Weights of a small GPT-style language model, trained from scratch on English Wikipedia.
Size: 12 heads of 64 (3 for keys and values), MLP 2048 SwiGLU.
Architecture: LayerNorm before each block, rotary positions, no biases in attention or MLP, untied embeddings.
Training: a variant of Muon for these matrices, 1449M tokens.
MLP neurons of a small language model. Each row is named by its layer, matrix (gate and up: input weights) and neuron, and shows model dimensions 672-735. Each number is 200 + 20 x the weight over its row's rms, rounded and kept within 0 to 999. A neuron's up and down rows have the sign that makes its largest values positive.
Before each neuron's rows, "fires after" lists the tokens most often just before its 100 highest values on Wikipedia text that the model never trained on. A number after a token or word is its count.

fires after: "." 38, "==" 9, "\n\n" 7, "the " 4
L4.gate893,193,189,184,169,194,189,206,180,209,176,216,211,197,181,202,180,216,192,218,219,170,211,214,184,217,246,226,230,194,218,209,183,190,192,199,169,157,188,180,183,197,194,190,240,207,182,193,189,209,203,209,220,181,203,196,211,200,164,228,234,242,233,234,172
L4.up893,173,183,203,186,185,188,227,201,215,219,213,218,208,187,201,192,214,221,151,222,187,206,179,175,227,218,214,204,177,214,195,171,188,219,229,189,221,176,195,210,163,229,192,220,207,203,178,187,211,209,180,201,179,227,201,217,202,207,215,201,182,195,206,214

fires after: "|" 49, ")" 6
L4.gate1481,194,183,183,156,167,174,182,191,226,217,202,248,191,202,173,200,228,240,177,212,189,197,172,218,192,218,204,213,204,190,191,181,225,208,200,207,206,169,235,176,182,199,204,228,196,168,186,239,205,211,178,207,177,206,206,169,218,216,207,173,213,228,192,214
L4.up1481,168,178,204,188,156,168,204,217,184,229,176,178,223,199,159,193,206,198,175,205,199,258,175,193,195,230,173,197,196,169,181,232,221,189,193,196,195,180,187,184,214,196,201,182,199,165,192,233,212,219,194,218,212,199,206,179,216,186,179,182,217,227,171,169

fires after: "|" 59, "." 10, ")" 8
L4.gate127,192,178,180,194,193,231,210,177,213,178,180,139,212,222,206,230,189,188,190,204,193,197,217,176,179,200,216,183,177,158,220,159,217,179,228,224,239,179,235,215,187,191,164,185,206,209,181,229,213,212,209,189,177,205,210,186,219,190,153,196,164,204,197,204
L4.up127,187,181,200,236,191,213,199,179,190,234,195,218,211,174,172,198,229,188,164,178,170,171,180,233,189,216,236,195,199,198,186,215,181,206,178,180,195,203,213,177,212,213,166,157,225,208,208,205,202,214,199,205,225,235,184,199,188,196,194,239,188,209,182,196

fires after: "." 45, ")" 11
L4.gate298,182,194,205,198,189,210,205,178,209,217,204,225,206,208,201,166,158,226,221,172,209,194,196,177,210,207,197,202,219,193,218,196,170,182,174,164,183,221,206,191,213,189,173,217,199,193,160,219,211,197,179,193,222,179,192,217,220,194,203,222,229,210,230,211
L4.up298,189,205,181,224,191,200,215,210,240,214,236,162,157,188,203,215,181,222,218,206,194,222,182,229,205,218,187,228,199,229,199,181,168,193,218,227,214,164,227,182,211,220,185,230,142,206,210,224,175,213,207,213,221,227,197,191,186,224,226,159,187,213,180,206

fires after: "| " 33, "." 8, "–" 6, "Ar" 5
L4.gate1894,220,203,250,210,204,236,202,194,199,212,192,202,215,199,206,199,184,242,195,174,229,237,208,196,210,212,206,195,190,202,174,174,171,199,199,155,175,180,214,199,212,188,187,179,211,204,206,197,183,174,198,210,205,202,219,201,220,223,215,212,239,199,205,229
L4.up1894,178,187,174,206,197,245,199,199,186,193,182,191,166,234,207,242,198,182,170,180,193,187,196,232,230,198,214,180,205,200,229,188,191,209,198,171,225,176,215,199,178,172,200,200,178,229,237,191,217,224,214,176,193,204,193,187,179,162,185,176,210,188,211,208

fires after: "| " 25, "\n" 18, "\n\n" 7, ", " 5, ". " 5
L4.gate238,187,187,188,172,211,207,188,202,209,215,207,161,203,169,196,181,214,218,221,215,179,192,201,190,191,192,212,195,195,187,237,206,193,201,217,154,193,191,210,208,211,181,242,232,198,199,227,232,178,192,234,179,262,180,179,171,246,183,194,171,185,202,211,216
L4.up238,222,249,234,177,188,183,207,202,181,200,213,204,192,244,207,206,182,230,202,176,230,178,210,190,196,211,196,197,225,208,194,228,204,193,212,222,181,205,171,193,195,200,164,173,194,234,183,250,234,201,182,221,231,213,221,199,206,164,211,202,202,227,224,222

fires after: ":" 19, "–" 14, "+" 11, "| " 8, "3" 7, "." 7
L4.gate1705,219,225,204,206,200,194,193,214,189,206,221,184,188,233,193,208,184,172,190,195,198,227,180,167,232,220,199,196,235,180,213,181,206,212,165,163,210,212,204,209,219,175,202,242,173,195,245,188,197,182,189,196,207,163,254,221,233,181,168,218,223,192,177,208
L4.up1705,236,184,184,196,219,196,178,142,203,207,229,165,218,205,218,193,194,201,171,239,191,197,201,179,211,197,188,161,208,204,206,205,165,231,214,248,176,200,196,241,182,196,206,210,187,198,216,194,205,218,198,170,201,202,209,161,199,152,167,208,210,220,211,176

fires after: "|" 59
L4.gate857,210,234,193,226,218,195,187,208,215,163,157,191,160,187,196,230,243,172,195,219,220,216,239,171,172,214,200,184,184,187,160,189,197,194,202,237,229,228,189,186,200,190,192,187,209,186,198,186,189,179,170,198,186,219,210,210,211,212,184,242,205,206,146,204
L4.up857,217,217,209,230,215,179,264,217,220,227,213,230,184,190,199,179,237,170,191,179,207,178,215,211,218,202,205,237,196,226,172,185,226,224,232,209,210,192,169,189,199,221,181,239,221,203,206,186,194,221,195,202,178,194,190,167,185,233,166,194,220,192,204,214

fires after: "+" 26, "−" 24, "Mc" 7, "–" 5, "GD " 4
L4.gate1591,231,212,178,184,218,176,197,201,233,168,202,215,233,200,190,192,203,195,189,209,193,204,148,226,210,182,176,217,194,178,185,189,163,205,217,186,168,236,203,202,212,180,198,210,204,224,225,177,192,195,200,190,207,204,191,210,204,188,222,219,201,211,203,188
L4.up1591,214,236,180,203,206,191,175,159,158,188,186,215,196,233,179,183,183,197,173,198,201,209,217,213,215,209,192,177,209,220,190,210,207,217,212,185,223,186,207,235,194,221,192,202,171,180,180,205,173,201,211,184,177,208,217,227,184,231,171,189,190,219,211,181

fires after: "|" 29, ")" 20, ";" 6
L4.gate1833,158,190,207,222,192,202,192,208,175,216,147,200,176,217,182,206,186,152,197,219,179,207,226,210,199,226,216,207,259,177,207,199,222,224,199,220,208,177,241,220,220,215,186,206,207,199,200,196,199,226,168,197,189,207,209,213,198,197,169,204,210,206,162,171
L4.up1833,208,182,229,191,206,259,223,236,209,182,202,204,225,177,204,219,188,217,237,216,204,202,204,208,240,181,223,185,202,181,182,209,228,175,217,220,194,193,232,210,177,199,190,172,223,213,196,169,162,238,223,191,205,215,226,174,217,169,214,221,189,175,172,185

fires after: ", " 19, "as " 14, "and " 8, "such " 7, "g" 5
L4.gate1618,195,180,213,226,212,193,217,247,229,199,170,213,219,189,188,229,223,215,225,221,184,222,197,216,219,214,202,217,179,196,199,202,208,207,215,222,238,191,216,234,194,203,201,197,225,230,189,174,200,217,137,231,169,234,213,173,196,171,202,209,194,222,195,189
L4.up1618,198,234,195,184,157,199,206,193,185,231,198,178,203,178,189,225,185,207,231,189,196,229,196,215,224,192,201,202,187,194,189,195,232,170,188,204,236,196,183,237,173,192,219,232,148,225,207,203,162,193,213,205,200,186,200,215,220,203,234,189,188,223,218,207

fires after: "|" 49, "." 16, ")" 8
L4.gate433,182,199,213,197,208,226,214,212,204,211,189,201,182,203,145,182,170,185,209,209,185,236,196,220,197,211,186,208,195,204,189,180,223,214,167,225,217,215,237,200,168,203,184,195,214,213,159,195,225,173,172,227,218,193,207,206,214,215,219,211,194,192,228,195
L4.up433,197,227,225,207,191,208,199,194,186,207,194,223,186,230,182,197,192,190,229,186,205,198,180,224,197,206,216,191,179,209,208,223,177,204,179,214,222,219,207,195,159,196,195,207,212,225,193,238,211,197,195,196,211,195,206,209,218,158,234,207,197,205,229,206

fires after: "| " 56, "No" 4, "Di" 4
L4.gate1902,214,200,209,180,192,203,242,225,182,187,191,166,198,218,219,199,192,160,192,219,190,198,162,194,223,226,175,202,161,189,222,214,249,183,188,209,209,173,225,204,207,185,213,189,209,184,221,235,190,220,210,214,199,195,214,157,201,170,152,200,214,200,236,145
L4.up1902,154,228,232,185,190,221,201,170,222,197,203,207,209,241,216,240,182,213,257,189,237,158,210,216,192,197,190,234,215,188,190,196,192,177,204,184,224,158,193,213,188,204,198,177,215,169,180,186,183,193,216,182,240,216,213,195,237,199,199,214,188,225,174,192

fires after: "D" 24, "-" 13, "." 10, "–" 8, "Ch" 7, "B" 4
L4.gate234,198,246,211,234,187,230,209,210,212,198,231,197,214,238,193,156,220,188,187,182,202,200,186,172,227,216,173,230,184,228,181,212,191,241,167,225,212,169,202,191,203,224,200,186,249,219,243,223,179,246,169,158,204,192,216,187,176,179,206,220,233,153,238,210
L4.up234,201,190,195,183,166,182,197,240,169,197,186,168,228,203,216,197,205,206,207,209,219,196,172,198,192,201,193,181,236,208,180,194,159,223,209,187,212,209,193,195,228,164,164,193,211,219,202,189,184,196,173,194,188,222,172,201,236,165,165,193,219,163,239,192

fires after: "| " 28, "\n\n" 10, "|" 8, "(" 5
L4.gate624,241,196,181,205,186,197,212,201,198,194,185,185,145,198,190,223,211,168,159,236,191,227,188,195,179,199,185,215,203,228,177,235,179,187,164,211,174,174,224,219,220,198,223,186,218,189,219,207,213,193,175,199,201,239,199,219,196,181,182,231,189,188,204,198
L4.up624,218,204,184,185,178,208,202,144,221,193,187,143,211,200,214,193,205,185,174,185,205,194,215,192,168,199,198,253,166,225,188,220,219,204,182,219,154,178,204,200,205,154,211,180,194,219,203,198,215,196,174,239,184,207,215,226,185,172,197,182,219,195,238,188

fires after: "|" 43, "." 11, ")" 8
L4.gate2035,233,213,235,231,184,223,217,188,194,223,201,214,173,202,202,202,204,200,161,178,248,192,191,210,219,218,204,223,214,187,216,203,173,211,187,209,172,184,222,230,188,176,167,208,201,188,199,239,198,233,187,219,161,193,177,222,222,227,208,202,180,179,240,198
L4.up2035,226,211,229,219,191,235,213,203,204,204,186,172,200,177,218,205,229,206,211,182,192,228,200,234,211,223,218,197,220,224,189,184,199,212,216,222,189,229,218,214,203,200,176,220,175,172,178,218,156,171,146,219,208,200,166,235,174,202,225,211,202,191,212,177

fires after: "–" 45, "to " 9, "D" 7
L4.gate789,205,204,183,193,189,176,196,216,206,197,216,197,208,219,204,168,173,200,225,194,191,199,235,211,211,215,179,220,198,195,242,221,222,216,189,187,233,190,199,192,176,192,216,170,216,203,224,196,188,215,210,178,204,206,188,196,207,200,214,191,235,190,179,200
L4.up789,209,199,197,171,177,209,186,204,182,192,182,182,212,180,189,188,179,184,188,151,190,181,237,201,214,220,199,223,224,215,228,198,194,204,193,182,226,189,203,179,230,212,201,207,208,195,208,163,228,177,176,188,185,223,177,190,209,176,201,168,246,212,211,205

fires after: "." 26, ":" 24, "|" 8, ")" 6
L4.gate1801,206,177,231,202,167,214,193,215,196,198,194,175,171,200,200,162,199,195,207,257,168,226,231,210,217,211,198,203,200,201,229,211,202,200,225,191,235,200,210,189,208,203,195,211,161,174,204,197,194,191,175,149,218,214,216,257,216,179,217,218,189,177,219,212
L4.up1801,194,216,240,203,194,206,172,215,188,203,220,224,196,176,192,193,181,207,225,224,205,211,174,189,193,176,199,233,197,209,220,174,211,196,207,164,183,206,199,179,173,193,222,188,202,192,197,187,220,195,180,228,223,201,180,168,211,230,194,164,201,214,201,237

fires after: "|" 27, "." 25, ")" 10
L4.gate1993,190,197,201,183,188,191,201,193,205,213,191,189,212,195,170,197,242,177,184,200,231,181,205,234,223,200,201,204,213,201,231,214,200,192,206,186,204,208,193,158,212,183,188,230,199,224,182,201,192,197,174,202,202,165,207,198,191,216,199,185,225,197,205,208
L4.up1993,208,171,220,213,191,183,217,210,204,178,211,228,214,194,194,210,179,158,216,184,196,220,217,208,182,196,220,196,200,203,214,199,201,231,199,208,222,216,222,175,183,241,213,175,240,193,225,182,201,175,214,228,202,196,173,181,214,204,171,213,164,188,212,180

fires after: "|" 26, "\n" 21, "- " 8, "} " 6
L4.gate1045,198,189,199,241,182,173,214,179,223,211,192,192,201,204,185,209,204,167,230,229,187,210,184,194,208,188,194,219,186,209,209,210,219,205,181,222,209,186,205,177,185,207,151,199,186,154,191,208,169,208,198,217,196,191,212,203,200,190,164,179,222,190,231,181
L4.up1045,178,202,196,196,172,222,240,200,219,210,186,204,223,235,172,224,220,198,177,208,227,226,212,180,191,211,182,226,160,209,185,235,225,193,204,223,190,189,198,206,142,188,195,207,205,205,217,209,198,205,224,212,188,199,224,204,192,213,160,183,174,195,207,237

fires after: "Gr" 31, "gr" 9, " " 9, "Cl" 5, "votes " 4
L4.gate1768,227,211,207,229,184,219,236,216,182,179,214,167,212,186,205,214,169,192,215,210,201,172,188,196,236,197,178,191,231,200,176,203,198,186,191,196,199,195,196,141,178,225,235,215,181,203,181,244,217,201,201,185,183,200,194,217,175,207,198,222,207,191,213,189
L4.up1768,205,215,201,218,180,182,178,171,196,231,203,179,160,201,213,197,173,207,201,205,250,197,207,219,242,179,198,208,210,162,224,211,196,190,212,192,221,187,197,228,191,211,212,197,174,161,194,187,230,195,180,234,181,205,188,190,244,207,212,176,200,188,169,198